config.toml
n_layer = 13
d_model = 256
n_head = 4
n_kv_head = 4
head_dim = 64
d_mlp = 704
vocab_size = 613
activation = "geglu"
norm = "rmsnorm"
norm_place = "peri"
norm_eps = 1e-05
positions = "rope"
rope_base = 10000.0
rope_fraction = 1.0
qk_norm = false
attn_scale = 0.125
bias = "none"
tie_embeddings = true
parallel_block = true
extras = ["capped logits"]
init = "trunc"
init_std_qkv = 0.0448
init_std_o = 0.00879
init_std_up = 0.0448
init_std_down = 0.00879
optimizer = "muon_variant"
lr = 0.0118
lr_mult_o = 1.33
beta1 = 0.9
lr_head = 0.00839
grad_clip = 1.0
warmup_steps = 200
schedule = "cos"
final_lr_fraction = 0.03
batch_tokens = 65536
seq_len = 512
doc_mask = true
train_tokens = 354600000
steps = 5411
dataset = "wikipedia_en"
MLP neurons of a small language model. Each row is named by its layer, matrix (gate and up: input weights; down: output weights) and neuron, and shows model dimensions 160-255. Each number is 128 + 24 x the weight over its row's rms, rounded and kept within 0 to 255. A neuron's up and down rows have the sign that makes its largest values positive.
After each neuron's rows, "fires before" lists the tokens most often just after its 100 highest values on Wikipedia text that the model never trained on. A number after a token or word is its count.

L5.gate702 [135 149  82 109 146  97 107 142 126 106 110 135 140 117 133 116 164 144 125 125 147 122 119 173 135 148 135 156 185  82  86 118  96 144 124 158 131 128 138 105 126 106 139 183 150  92 162 149 110 161 134 102 131 135 112 145 127 147 152 104 146 101 114 109 111 101 152 101 113 126 106 124 110 118 128 140 107 140 122 111 142 146 137 127 120 136  92  92 105  96 137  86 138  99 118 120]
L5.up702 [ 71 173  97 100 112 129 134 166 106 177 104 119 123  85 104 128  83  90 111 154 117 142 123 121 138 109 156 208 171 170 132 136  99 120 121 148 108 170 116 139 146 108  96 152 154 133 109 150  93 146 105 118 116 147 136 164 145 148 122 123  80 113 116  92 117 104 137 119 102  88 116 130 106 113 146 152 116 143 154 112 101 124 147 130 114 112 108 147 129 124 126  98 111  74 106 135]
L5.down702 [140 166 138 148 134 165 115 148 156 111 122 108 129 134  92 129 119 118  72  88 142 124 144 116 115 131 145 146 132 107 124 157 132 132 128 127 139 170 130 130 125 135 107 113 153  67 150 144 139 132 132 154 130 113 171 127 121 137  99 119 141 137  87 161 167 119 133 123 152  89  84 105  85 135 114  82  82  89 126 133 148 139  90  98 168 143  93 117 141  94 136 157 135 139 144 135]
fires before: " |" 29, "." 16, ")" 7, "1" 5, "5" 5

L9.gate434 [108 129  93 133  96 117 150  84 149 149 147  98 131 160 149  96 158 125  98 165 135 158 129 139 132 102 119 174 135 158 132 106 156 142 156  66 102 123 127 151 111  86 133 113 143 102 134 124 119 159 122  98 109  89 114  80 157 182 128 131  96 115 100  84  98 137 153  90 128 121 101 122 104 147 144 161 140 122 141 138  99  98 125 108 123 153 113 105 140  56  92 109 154 162 124 158]
L9.up434 [ 76 120  83 163 157 116 117  83 109 105 118  81 149 103 130 133 149 121 143 179 113  66 127 138 139 137 147 141 127 112 177 190 147 115 118  67 113 107 111 130 151 110 101 109 160 124 109 155 133 111 121 154 115 141 119 100 151 113 126 129 119 137 134  82 151 120 118  99 111 132  98 106 126 151 118 135 123 108 129 104  95 118 166 114 143 127 152 117 109 121 122 102 115 139 104 106]
L9.down434 [146 149 124 115  73 136 114 132  87 154 116 105 104  77  98 145  98  93 121 110 123 151 173 142 128 154 145 133 116 156 157 109 121 141 139 148 151 100 127 129 124 155 159 147 117 100 129 147 113 113 106 131 135 115 142 125 176  68 113 159 135 122 106 133 116 145 135 125 132 169 122 138 147  90 131  81 123 107 143  95 133 129 144 153  95 107 126 119 103 163 140 197 165 112 170 141]
fires before: "2" 15, "9" 13, "0" 12, "3" 10, "4" 10

L2.gate84 [141 165 151 136  95  97 155 157 107 116 105 111  98 129 129 176 139 137 149 114 130 101 117 115 124 142 116 135 115 131  79 143 123 114 120 148  89 119 102 136 127 127 147 105 143 111 148 125 143 157 145  80 144 137  93 128 123 112 180  78 149 131 128 115 149 101 139 140 120 124 137 130 120 131 172 126  81 135 124  96 137 165 149 102 103 143 137 119 111 129 169 124 150  82 136 100]
L2.up84 [140 132 148 162  84 119 169 126 114 144 117 162 176 132 118 141  95 134 115 129 115 109 157 108 103 132 134  86  92 113 109 106 149 123 142 163 148 162 129 135 168 150 142 117  90 113 118 132 174 105 116 118 140 125 110 130 111 112 119 125  91 105 130 156 142 111  88 112 118 123 104 142 105 132 149 141 103 125 117 143 104 157 122 120 147 129 141 143 133 159 120 105 152 155 118 135]
L2.down84 [109 103 133 113 157 138  91 124 124 106 140 101 121 142 142  98 138 100 149  90 123 129 114 154 129  99 134 184 156 137 132 142  93  90 114  66 107  91 134 144 106 159 120 119 130 112  62 150  84 146 120 168 135 113 164 108 147 128 126 147 168 119 121  92 104 117 162 140 111 140 103 109 148 133  75 127 165 122 116 122 122  87 145 138 115 112 104 124 131  89 130 139 133  88 140 128]
fires before: "ber" 21, "ch" 16, "y" 13, "b" 8, "ad" 4, "le" 4

L4.gate263 [159 138 157 146 142 123  75 144 127 120  97 148 110 140 130 138 132 137  84 140 112 116 134 111 123 151 122 147 162 132 113 142 179 137 134 136 174 107 116 105 152 166  93 152 134 126 140 123 145 110 144 160 152 185 129 111 127 150 134 125 115 128 139 122 110 119 107 123 108 147 145 171 139 132 115 128 147 127 144 134 142 159 177 155  98  96  94 114 145 128  97 119 137 118  90 123]
L4.up263 [133 118 124 132 129 106 121 134 132 108 127 125 101 112 130 177 140 146 135 152 121 135 149 125 141 186 103 125 116 112 131 129 132 127  88 118  64 113 102 139 118 131 147 112 142 106  87 118 157 109 144 123  96 115 150  97 113  81 118  93 130 145 176 169 134 134  97 124 148 183  88 107 126 139 165 149 125 106 136 158 115 126 149 141 122 126  90  88 129 125 127 148 118 145 150 133]
L4.down263 [139 125 102 127 180 153 151 131 144 130 180 125  83  72 140  99 155 144  82 141 109 141 144  73 110  98 106 125 146 148 163 144 119  93 150 118 167 125 140 122 111 141 145 109 143 120 120 117 109 173 110 124 160 121 135 170 141 107 113 154 140  85 117 124 144 117 146 145  89 139 170 119 137 105 163 143  94  84  68 145 171 130  91 134 198 154 156 118  90 133 142 159 121 129 113 115]
fires before: "|" 47, "-" 19, "\n" 7, "|---|---" 5, " -" 4

L6.gate140 [127 155 107 118 115 103 108 115  91 150 130 115 107 101  97 168  80 126 166  92 147 123 146  91 163 172 137 143 164  94 132 137 129 112 170  97 137 166 140 102 125 106 181 123 155 148  82 120 119 131 110  95 150 168 102 128 119 124  97 178 139 125 148 129 134 117  98 107 103 134 128 155 123 124 148 140 137 135 151 134 141  76 115 125 150 131  77  92 170 156 159 112 113 107 147 115]
L6.up140 [ 76 134 107 121 123 130 146 149  54 158 135 131 167 152  92 143 115 125 122 167 150  96 126  96 141 147 117 130 155  86  96 150 140 124 146  75  78 115 157 110  84 148 133 154 129 153 107 147  80 100 118 144 135 158 145 121 124 143 155 137 101 140 113 122  87  99  88 120 142 126 115 114 114 109 135 143 126 127 113 134 110 137 128  96 102 122 129 175 133 118  84  98 113 118  98 163]
L6.down140 [101 109  98  97 115 132 122 130 104 133 118 150 152 139 138 116 101 138  95 153 130 151 104  85 107 103 138  52 176  85 123 108 124 111 140 112 116 153 137 141  97 132 140 174 124 130 129 135 102 165 130 124 139 115 134  82 115  96 139 147 109 142 109 110 101 112 130 121 124 113 105 166 123 108 119 184 104 122 127 149 133  98 129 132 101 128 157 169 128 150 145 119 117 152 100 148]
fires before: "7" 16, "0" 14, "9" 14, "8" 13, "6" 11, "2" 11

L5.gate293 [136 154 149 125 108 149 100 123 133 133 126 152  77 152 173 156 124 102 144 121 126 128 136 128 159  82 142 155 132 154 116 166 113 144 133 145 139 123  91 170  82 128 113 113 137 166 120 120 105  91 137 103 134 120 157 127 147 107 119 137 139 154 149 189 157 111 114 136 130 142 128 146  96 119  93 117 139 127  82  86 144 119 104 113 143  86 130 104 112 108 136 135 138  89 103  97]
L5.up293 [109 131 127 117 130 147 111 154 147 149 104 141 130 114 129  95 140 115 139 137 131 144 144 154 118 115 112 113 146 141 119 114 141 120 116 121 118 135 123 191 104 128 152 163 177 163 115 157 119  93 133 139 121 134 148 133 131  94 178 125 107 107 130 140 115 104 152 140 131  99 134 107 104  82 116 109 139  77 128 145 125 149 148 101  98 105 134 167 125 136 111 183 148 172 119 174]
L5.down293 [105 131 136 129 116 133  95  94 137 149 154 160 125 106 111  87 101 129 117 132 166 130 117 108 123 178 132 183 138 126  98 138 139 125 140 177 143  95 145 146 102 147 142  80 145 125 176  96 137 100 130 119 145  89 138 118  81 135 149 141 118 170 121 136 125 144 113  79 132 135 118 103 104 165 104 131 145  98 120 132 131 100 107 115 153 122  93 116 156 128 117 122 129 143 109 122]
fires before: "\n" 33, "-" 11, "The" 9, "===" 5, "S" 5, "I" 5

L6.gate497 [123  92 134 133 161 101 129 137 127 121 124  98 138  64 136  72 101 109 108 110  98 100 156 157 121 158  90 155 154 132 114 122  93 120 109 109 129 144 157  98 156 119 149 140 141 132 116 138  88 143 143 137 115 128 166 119  70 124 108 118 128 128 138 191 120 150 122 138 105 154 139 116 171 103 106 127 174 112 137 135 118 103 122 155 129 134 129 129 116 109 133 135 157  73 113 136]
L6.up497 [141 106 154 129 152 160  80 121 144 115 130  97 137 105 169 139 136 143 121 129 118 119 175 154 132 147 114 131 143 137 154  81 161  98  81 151 145 118  95 124 150 119 124 184 144  97 102 128 105 118  87 141 133 149 196 159 117 166 135 110 110 125 108 169 173 107 152 123 132 112 127 109 129 173 115 140 126 110 138  92  95 111 167  91 129 156 100 117 122 154 156 152 135 100 134 137]
L6.down497 [ 90 148 141 102 154 114 135 167 151 121 136 137 128 191 117 166 130 142 170 121 148 148 105 100 148  93 143  64  97 150 153 131 139 121 131  93 124 109 187 128 169 178 109 100 135 130 121 156 126  85 145 123 117 117  67 127 175  92  87 182 142  95 121 104 173 115 118 105 157 148  70 167 140 117 137 108 129 148 109 118 116 126 153 146 116 109  93 106 116 153 111  80  94 156  97 112]
fires before: "," 45, " to" 7, "–" 7, " he" 5, "s," 5

L9.gate132 [ 85 121 101 129  97 126 143  99 136 163 169 121 110 112 155 171  99 188  79 169 121 137 117 118 152  93 130 122 120 129 158 149 130 102 117 113 127 115 114 144 124 156 172  92 142 130 125 149 100 102 117 135 127 132 128 131 148 163 134 138 167 111 114 131 109 115 129 136  82 137 136  97  98  82 126 119 121 177 146 152 110 103  94 124  98 142 123  94  90 120 166 171 161 110 135 148]
L9.up132 [133 146 130 107 148 166 124 172 129 153 134  99 156 130 129 140 128 119 145 147 132  66 100 115 104 133 147 109 119 130 138 135 125 141 136 104 116 144  96 110 116 162 162 106 173  80 120 122 114 150 124 121 110 131 156 119  96  93 189  97 123 114 139 148 107 124 122 126 156 124 110 173 105 113 159 167 133  41 157 128 105  89 115 117  83 125 142 135 106  78 131 114 151 137 121  75]
L9.down132 [121 131 120 148 128 134 169  89  94 146 124 154  98 136 127 159 129 119 104 126 143 104 110  93 128 134 148  85 128 138 145 126 165 173  68 155 149 189 111 125 140 124 120  95 103  90  95 111 110 138 170  82 135 130  95 138 134 171 118 157 133 110 118 107 128 171 128 139 119 153 151 120 120 115  83 144 143 126 151 164 120 107 149 116 127 110 156 149 187 125 137 110 126 115 131 151]
fires before: "6" 17, "5" 15, "9" 11, "8" 11, "7" 11, "2" 10

L5.gate96 [130 126 115 156 141 124 125 113 122 142  63 103 165 108 112 133 114 138 134 122 181 104 137 109 159 110 138  97 121 159 125 119 110 173 123 150 109 123 145 155 126 138  91 106 167 122 106 166 113 158 115 133 122 151 144 160 137 112 146 156 130 105 133 126 127 157 108 104 140 116 126 122  88 140 130  90  98 141 138 105  79 176 121  99 123 112  96 100 132 141  89  88 135 125 114 120]
L5.up96 [146  82 106  74 103 135 123 146 123 156 144 106 137  79 118  88 151 113 166 133 155 135 133  86 104  85 133 105 175 123 142 136 124 122 107  99 152 134  92 160 124  86 134 191 149 123 122 132  88 155 168 127 106 150 110 154 133 158 166 129 138 124 156 138 149 112  83 150 149 111  90 125 183 185 121 156 133 182 182 137 127 122 142 172 128 122 115 131 133 146 134 113 113 165 145 167]
L5.down96 [148 115 145 114 144 166 157 178 150 187 105 120 117 172 137 143 121 109 123  73 133 117 100 120 135 139 120  89 108 101 146 119 166 120 132 125 145  98 148 119 139 105 108 124 104 143 131 149  93 140 107 149 137 111 135 127 141 134 137 136 175 132 120 127 130  97 120  82 142 148 106 102 146  95 159 144 120 139  83 124 118 169 116 164 105 116 114 120 148 140 111 111 156 125 121 114]
fires before: " |" 18, "." 15, "er" 11, "el" 10, "," 5, "6" 4

L4.gate659 [130 118 125 134  93 138 105 164 134 122 131 136 179 155 174 120 135 111 141 170 116 103 117 105 105 137 139 124 153 140 110 158 133 131 132  78 152 147 158 114 141  86 150  94 128 149 195  81 116 143 104 120 147 124 110 124 142 112 108  91 138 115 143 123 104 148 134 122 147 136 121 140 135  95 115 169 127 117  94  88 139 130 145 123  98 110 115 109 118 116  95 137 141  76  96 141]
L4.up659 [123 181 157  99 164 145 121 175 125 153 167  90 129 145 127 103 121  92 121  93 119 110 144 169  94 148 125 145 179 132 179 125 111 117 147 118 106 127 111 145 122 118 147 143 105 145 135 140 169  99 121  97  96 144 175 132 126 119 177 125 116  53 152 103 153 149 133 119 150 152 105 117 112 159  67 173 156 107 120 105 113 127 126  88  85 105 115 110 131 150 118 130 130 132 142 133]
L4.down659 [103  79 165 147 153 165  84 119 109 110 148 141 147 150 124 107 153  94  87 143 115  98 115 113 121 157 136  85 128 105 144 155 167 137 103 124 142 172 156 130 158 139 128  97 170 125  89 134 151 155  67 134 169  89 134 112 106 141  72 137 157  77 138 113 141 137 125 167  99  74 128 128 108  97 137 136  98 126 150 120 144 134 150 133 140 186 141  98 136 120 109  60 140  91 163 138]
fires before: " |" 22, "–" 14, ":" 12, "," 11, ")" 7, "\n" 7

L10.gate85 [160 123 111 141 111  93 112 116 124 118  84 101 164  55 148  86 110  70 123 177 169 103 115 124 140 136 107 109 144 145 124 109 122 140  93 120 115 178 154 113 116 141 129  97 142 105  88 126 160 147 159 113 121 145 132 122 125 101 139 110 152 150  89  91 110 149 102 186 105 138 129 158 129 150 153 153 116 166 136 175 106  91  79 136  95 146 193 113 118 111 161 123 158 117 118 151]
L10.up85 [114 154 176 148 102 126  90 139 134 142 127 158 108  81 135 121 175 102 159 146 148 122 141 113 161 104 116 149 135 105 140 123 112 142 138  75 115 145 133  97 107 140 137  81 153 117 120 168 110 119 155 148 129 100 100  72 159  98 120 129 138 113 121 113 110 175 106  83 123 164 141 135 128 107 115  74 113 124  91  82  90 110  70 143 113 150 170 149 125 158  99 144 138 130 137 142]
L10.down85 [139 160 115  83 155 131 156 132 186 123 194 116 131 127 132 111 125 114 164 143 134 115 115 105 104 128 133 151 131 134 128 136 144 112 119 117 123 109 117 129 111 125 160 120 132 129 129 123  89 110 116 144 134 118 126 208 134 154 123 126 110 126 156 159 119 119  93 157 133 157 124 108 145 129 145  98  95 100 123 141 168 145 136  98 108 104 129 135 130 109 115 143 129 145 140 124]
fires before: "\n" 39, "an" 8, "W" 5

L6.gate23 [139 141 112 105 134 135 147 109 125 127 139 149  89 138  75 172  88 151 115 163 132  98 141 115 130  96 100 167 160 117 112 119 133  84 116 143 140 112 109 127 106 135 158 121 132 136 144 151  96 118 114 137 131 110 148 119 129  98 133 130 142 108 139 116 147 136  87 170 150 130 112 131 140 149 144 123 199 131  91  83 117 140 106 170 115 136 114 159 116 133 109 168 112 122 122 136]
L6.up23 [130 111 111  89 128 147 111 107 136 132 117 164 147 181 139 145 112  79 112 105 148 144 114  90  99 120 107  92 131 104 155 151 124 113  95 138 115 131 169 116 156 125 134 207 129 121 165 157 123 101 122  99  89 162 100 118 122 114 148 139 133  95 131 101 140 137 140 120  89 154  69 136 151 133 138 102 123 126 139 102 110 150 128  95 127 138 106 111  92  98 136  93 113 143 166 120]
L6.down23 [136 161 130 173 143 111 134 146 131 162 126 140 135  96 100 164 162 117 118 124 115 100 101 147 135 154 160 123 151 114 124 128 157  95 119  99 166 127 166 142 110 140 154 122 163 117 122 125 174 106 121 131 122 130 164 112 133 109 124 103 135  99  70 120 138  99 123 151 145 138 134 143 173 130 127 119 169 131 107 154  97 140 113 119 105 158 149 107 117 171 176 140 134 121  73 131]
fires before: "ver" 24, "od" 16, "al" 12

L4.gate147 [158 140 171 128 104 116 104 100 121 143 109 135 105  79 141 144 107 113 102 176 160 117 121 120  84 162 107 144 141 101 150 191 106 134  93  82 111 134 121 138 113 126 123 101 109 147 109 196 129 163 142 134 103 126 115 128 141 132 154 122 136 135 175 127 118 135 125 131 138 116 142 106 106 146 102 159  98 171 124 147 153 134  90 140 112 120 150 126 129 147 106 125 144 148 119 118]
L4.up147 [ 93 131 119 148 121  90 113 126 111 160 148 134 151  78 122 148 119 124  98 101 120 103 146 129 109 153 102 109 108 139 148 133 156 125  71 116 129 138 107 106  96 113 140  61 140 142  95 180 128 169 142 132 127 146  88 160 108 157 145 109 173 149 141 119 108 123 121 159 118 141 146 134 106 141 149  86 151 144  81 116 154 140 106 131 110 148 181 122 116 136 120 135 126 105 145 120]
L4.down147 [110 155 128  88 133 101 116 114  99 107 137 123 117 162 176 112 125 145 111 136 119 114 178 136 137 112  66 137 163 163  98 114  93 157 109 169 135 166 101 136 124 151 162 183 110 149 164  89  63 138 143 137 160 115 157 147 150 140 158 156  95 121 126 105 171 120  96 157 141 146 131 137 147 164  81 114 110  91 126 128  94  96 134 134 100 130 119 153 142 144  96 133 143  91 139 114]
fires before: "\n" 42, " (" 11, " |" 8, " " 7, "O" 5, ")" 4

L10.gate131 [138 118 120 146 120  98 155 148 110 197 147  97 144 120 125 143 127 139 135 162 138 117 118 175 132  78 112  98 150 143 138  91 161 161 149 102 145 145 118 154 190 154 155 118 139 100 129 136 148 152 107 139 109 122 124 101 169 123 112 111 123 129 124 184 134 120  94 109 126 167 140 130 110 125 128  90 157 153 117 118 120 141 145 131 129  92 151 143 166 151  93 109 141 107 116 118]
L10.up131 [124  97 120 117 115  72 188 135 134 143 144 147 114 126 151 159 115 156 160 144 166 143 123  81 115 100 123  93 136 130 145 114  86 141  72 121 122 114 113 131 121 106 124 143 167 116 167 148 135 103 131 121 125 118 146 144 130 161 155 133 133 113 127  93 157 127 114 103 127 165 105 152 122 137 110 119 115 121 178  95 167 134 104 136 107 171 128 107 142  88 152  78 119 114  97 143]
L10.down131 [165 146 131 150  97 169 118 129 148 119 102 171 136 131 124 141  99 106 143  86 148 150 137 141 149  85 129 126 113 143 129 135 139 163 136 120 161 118 185 113  81 169  86 105 152 133 116 140  96 148 133  96 125 137 177 126 130 123 172 111  73 111 112 120 145 138 151 194  90 111 140 133 147 111 113 111 116 144 129 111 133 169 110  96 139 115 120 129  87 118 130  87 106 144 154 142]
fires before: " |" 23, "ot" 19, "t" 17

L9.gate289 [130 129 116 124 131 143 153  96 158 171 109 142 151 137 155 104 172  95 121 149 109 113 131 108 101 130 123 127 165 158 135 110 148 128 133 126 172 113 156 102 134 120 123  94 138  93 160 121 157 188  96 158 126 151 111 138 128 137 118 118 128 132 132  96  94  66 160 170  79 147 131 136 128  97 145 134 132 126 129 146 142 104  97 129  97 128  84 103 138 132 137 142 140 114 119 144]
L9.up289 [137 118 172 106 156 139 118 129 137 143 123 133 139 112 127 154 133 146 101  88 123 127 126 107 106 146 142 104 148 111 171 101 110 131 112  94 111 123 109 131  79 141 124 126 129 118 117 168 182 136 129  77 145 127  93 127 147 121 149  85 138 119 127 142 150 136 135 111  85 133 136 154  95 127 130 134  90 134 189 150 132 121 142 172 151 129 143 145 154 163 154 165 142 105 122 146]
L9.down289 [127 115 109 126 148 123 123 128 139 129 113 139 116 142 160 112 119 149 127 101 150  79 126 121 117 100  78 134 136 149  90 160 116 172 159 140 131 153 153  91 161 141 113 103 113  98 148 184 108 140 119 150 110 167 130 131 128 155  98 149 141 115 154 140 124 149 111 109 117  96 120 117 183 127 151 136 142  99 103 146 104 106 125 119 140  95 109 144 122  73 100  90 121 113 154 117]
fires before: " |" 29, "%" 11, ":" 8, ";" 6, "\n" 6, " (" 5

L6.gate40 [112 122 131  69 121 104 112 124  71 114 120 104 141 100 110 109 131 143  83 144 139 138 156 130 116 155 142 124 153  80 151 101  95  85 101 135  99 142 103 183  90 113 178 104 112 105 125 100 161  84 160 120 146 106 156 103 160 110 170  87 138  98 148 182 124 128 143 122  86 121  97 112 128 162 157 128 164 125 125 133 164 139 146 141 125 120 117 118 161 127 135 128 120 113 103  88]
L6.up40 [136 106 152  68 124 128 150 125 137 116  83 141 156 142  94 139  97 161 155 159 102 152 154 141 143 140 129 135 150 106 183 163 125 100 123  86 106 146 170 138 169 115 113 127 134 121 120 160 137 156 189 121 141 106 126  93 100 139 115  76 122  68 128 147 129 137 149 102 118 163 148  92 137 144 136 117 109 140 134 155 112 153 149 107 162 126 144 146 139 106 152 130 102 162 134  90]
L6.down40 [128 149  83 147 164 123 107 138 154 153 162 129 155 103 111 160 153  92 115 137 116  96 137  77 120  98 115 141 123 169 103 142 130 110 173 148 142 125 101 143 150 120 164 122 103 129 125 198 135  71  75 109 118 141 148 181 167 115 131 140 133 166 123  88 155 131 124 147 123 107 134 117 144 112 120 182 186 123 162 152  89 135 105 135  91 142 131 110 125 100 100 106 108  92 130 203]
fires before: "al" 27, "od" 15, "ver" 9, "es" 7, "ed" 5, "ing" 4

L4.gate118 [147 164 111 107  81 115  79 104 126 121 118 110 115 193 112 114 142 161  91 127 147  90 135 131 114 129 148 167 172 131 162 131 142 139 162 139 156 162 119 149 114 114  85 144 126 148 124 135 102  75 124 154 145 146 119 142 173 111 158 157 114 134 149 141 104 149 140 108 121 140 135 172 124 151 126 119 138  90 133 135 119 147 162 115 155 162 137 127  96 160 114 128  91  84 136 135]
L4.up118 [135  98 141  93 177 162  89 130 148 148 143 157 150  85 122 130 157 142 148 143 123 102 128 119  78 151 134 122 176 145  95 120  88 136  91 148 123 138 123 163 100 105  96 122 148  77  73 109  95 132 132 138 120 152 171 107 136 121 154 151 136  85 155 128 108 143 142 137 128 121 148 101 137 120 150 134 101 107 114 156 186 145 133 115 117 100 148 131 125 152 110 175 109 166 114 161]
L4.down118 [122  78 133 156 123 130 117  86 134 163 163 112 149 107 118  76 108  76 162 154 153 155 167  94 145 127  91 125 122 105 123 152 162 130 129 186 161 131 162 127 137 128 126 142 143 118  83 129 171 136 125  99 115  90 113 129 126 131 121 114 132 152  80 161 157 141  83 113 128 137 114 117 104 126 144 155 118 161 127  95  71 101  85 120 174 135 136 137 110  99 143 112 111 128 133 151]
fires before: "\n" 23, "I" 10, "-" 10, "The" 9, "A" 7

L2.gate8 [129 158  96 136  96 151 112 144 112 133 114 137 169 164 152 114  88 145 174  81 121 142 121 131 157 104 159 147 150 101 123 121 145 109 109 119 141  96 141 145 150 154 136 104 129  90 106  86 103 149  80 132 168 144 128 120 140 108 141 158 125  82 106  93 168 172 128 147 128 133  94 129 107 111 166 146 112 106 139 112 110 121 113 115 115 162 144 137 144 134 158 132  95 111  81 128]
L2.up8 [130 166 104 140 178 114  91 100  88 154  97 134 153 131 114 153 150 166 147 106  82 101 131 154 108 130 160 147 144 104 142 120  96 132 113 130 116 143 112 118 112 160 106 139 108 147 120 128 116 109 131 120 136 140 114 126 119 153 124 172 121  91 130  98 162 106 121 139 146 114  76 116 133 108 156 146 133  96 110 119 124 129 107 143 115 149 129 122 118 135 129 106 139 132 100 131]
L2.down8 [108  92 151 145 121  79 143  80 142 142 150 124 131  99 150 123 122 131 155 132 126  98 117  76 138 137  83  96 118 150 154 150 162 169 127 107 150 145 135 117 149 136 150 127 111 162 167 112 118 136 100 124  88 128 119  95 135 114 173 147 162 148 123 160 115 143 122 137 103 125 127 106 145 134  89 162 145 123 163 133 120 117 178 138 114 119  86 104 142 114 129 105 171 159 170 131]
fires before: "," 30, "." 12, ")" 10, "–" 6, " |" 5, ";" 4

L5.gate633 [117  92 105 133 111 123  88 125 110 148 155 131 171 123 166 103 131 148 124 130 164 108 152 136 132 152 131  96 109 105 107  89 136 154 119 116  84 130 112 144 140 138  99 157 123 196 135 139 137 113 157 133 132 149 150 147 167 101  82 119 127 133 127 107 134 127 184 157 133 102 100 155 120 147 107 162 136  96 103 159 152 112 125 109 123 130 129  93 124  94 134 104 128 132 116 125]
L5.up633 [103 138 171 101 151 101 112 124 102 163 137 189 137  71  98 115 138 158  91  97 139 182 150 147 140 113  71 116 103 148 138 172 120  88 121 166 105  97 107 151 150 155 170 107 137  99 117 130 122 157 106  67 125 131  98 112 135 100 125 138 145 133 134 162 112 131 146  97 102 124 152 132 120 110 154 108 160  80 151 163 112 103  88 110 156 113 161 125 100 148 151 124  95 155 133 130]
L5.down633 [166 148 106 109 105 107  68 123 136 125 136 130 161 101 141 113  94 142 130 130 136 155 137 154 113 145 108 138 132 143 141  94 111 132 100 108 138 130 129  84 156 150 148 152 188 168 116 118 148 113 137  84 155 124 133 195  90 120 134 173 134 137 142 136 131  72 148  77 163 139 109 143 129 128 109 153 129 103 132 130 154 113  98 110 154 144 139 137  92 122 104 126 162 118 113 114]
fires before: "d" 28, "v" 26, "m" 18, "am" 5

L10.gate200 [104 143 120 149 117  93 119 110 106 129 111 166 125 105  95  94  71 134 123 146 141 128 128 129 133 128 163 117 134 132 118 151 131 152 136 100 113 118 108 116 111 127 166 123 146 153 169 102 135 169 113 123 178  82 119  98  99 114 126 147 151 136 177 133 156 112 141 138 100  91 108 142 135 107 127 124 130 149 130  97 150 159 115 142 142 113 121  80 162 126 138 110 130 113 134 102]
L10.up200 [138 135 143 140 125 167 166 121  95 122 138 124 152 153 131 127 136 149 143 134  64 156  75 122 141 171 115 157 129 160  92  98 165 158 110 110 161 115 136  91 122 154 129 139 116 144 117 140 108 119 139 149 129  81 146 168 129 122 142 131 127 111  98 129 142  92 163 124  73 128 149 141  88 129 161 157 110 142 155 106 106 137 103 109 138 102 129 102 168  96 105 117 159  96  88  98]
L10.down200 [120 125 100 149  64  88  91 122  89 167  99  78  94 120 115  97 100 118  95 134 129 154 131 100 131 134 137 127 157  92 174 106 116 100 133  87 107 115 124 171  99 107  84 139 134 144 107 136  92 148  71 101 133 108 112 131 103  79 116  98 148 135 153 106 111 114 162 105 164 117 142 124  90  85 150 162 119 110 150 154 114 131 189 141 120 129 131 112 131 115 159 112 151 115 115 134]
fires before: "2" 15, "8" 15, "0" 14, "6" 12, "9" 10, "5" 9

L6.gate445 [143 140 135 144 163 113 119 164 125 127 127 142 151 152 125 138 103 110 118 148 118 145  89 103 160 148 116 116 140  93 140 125  95 132 108 142 135 130 123 123 157 154 140 137 208 185 157 149 124 136 147 117  94 144  98 144 144 152 126 110 140 152  88  96 105 122 108 137 121 146 108 122  99 120 110 146 125 157 131 134  90 185 125 130 128 132  87 159 109  88 106 188 154 119 107 153]
L6.up445 [151 161 144 111 120 142 137 118 157 179 161 129  80 109 125 122 160 142 144 177 147 141 144 103 148 130 155 148 161 126 154  89 130 163 132 129  94 110  93 138 115 137 106 139 146 174 101 148 134 154 141  80  63 112 108 135  93 119  61 105  97 112 111 138 144 141 103 106 119 151 116 126 143 132 103 125 119 101 142 162 115 134 122 174 108 158 111 148 140 126 154 165 148 122 149 127]
L6.down445 [110 111 127 107 132 128 101 154 145 141 121 106 131 120 119 123 134 159 146 108 125 121  73 138  87 121  87 152 141 130 129 128  87  83 121  96 177 100 144  92 137 116 102 119 132 131 166 157 120  94 134 155 138 116 140 130 149 107 143 146 152 148 171 139 102 139 130 125 127 113 142 126 111  89  83 158 164 145 110 132 112 120 178 159 134 125 102 141 106 123 122 140 143 127 126 142]
fires before: "|" 53, "\n" 6, "a" 6, "land" 5, "|---|---" 4, "ie" 4

L5.gate624 [133 123 139 137 117 141 116 120 151 124 125 140 151 119 129 167 163 101 150 129 108 162 141 159 156 171 117 102 120 109 128 121 100 143 147  74 108 107 143 129  97 158 156 169 141 132 142 147 147 147 173 148  92 127  98 112 162 107 131 126  95 111 115 100 120  97 150 140 150 128  98 154 109 126 134 149 118 101  93 120 102  97  91  81 150 146 138  81 139 165 143 163 110 125 138 127]
L5.up624 [160 117  88 121  93  93  97 107  98 134 108 143 119 104 119 154 100 120 126 106 133 142 171 146 117 134 144 118  92 129 152  97 144 110 127 132 127 123 114 161 104 118 164 141 130 162 125 141 140 121 187 116 138 111 153 117  98 106 137 112 132 111 154 156 144 163 128 135 132 166 129  85  60 152 119 125  97 120 112 154 143 148 127 130 131 154 143 136 152 134 131 113  90 165 114 164]
L5.down624 [157 151 111 102 148 156 178 146 109 138 108 158 150 103 169 156 126 162 110 139 101  88 136 134 149 111 130 118 147 181 118 106 110 122  95  80 113 117 122 112 151 105 151 116 135 122 100 133 120 126  73 127 142 155 131 131 141 102 109 108 162 110 120 112 138 113 128 154 105  98  90 111 159 111 152 146 142 163 131 133 144  92 124  97 111 113 149 110 120 128 157 118 137 138 122 146]
fires before: "t" 17, "s" 14, "st" 8, "v" 7, "i" 6, "d" 6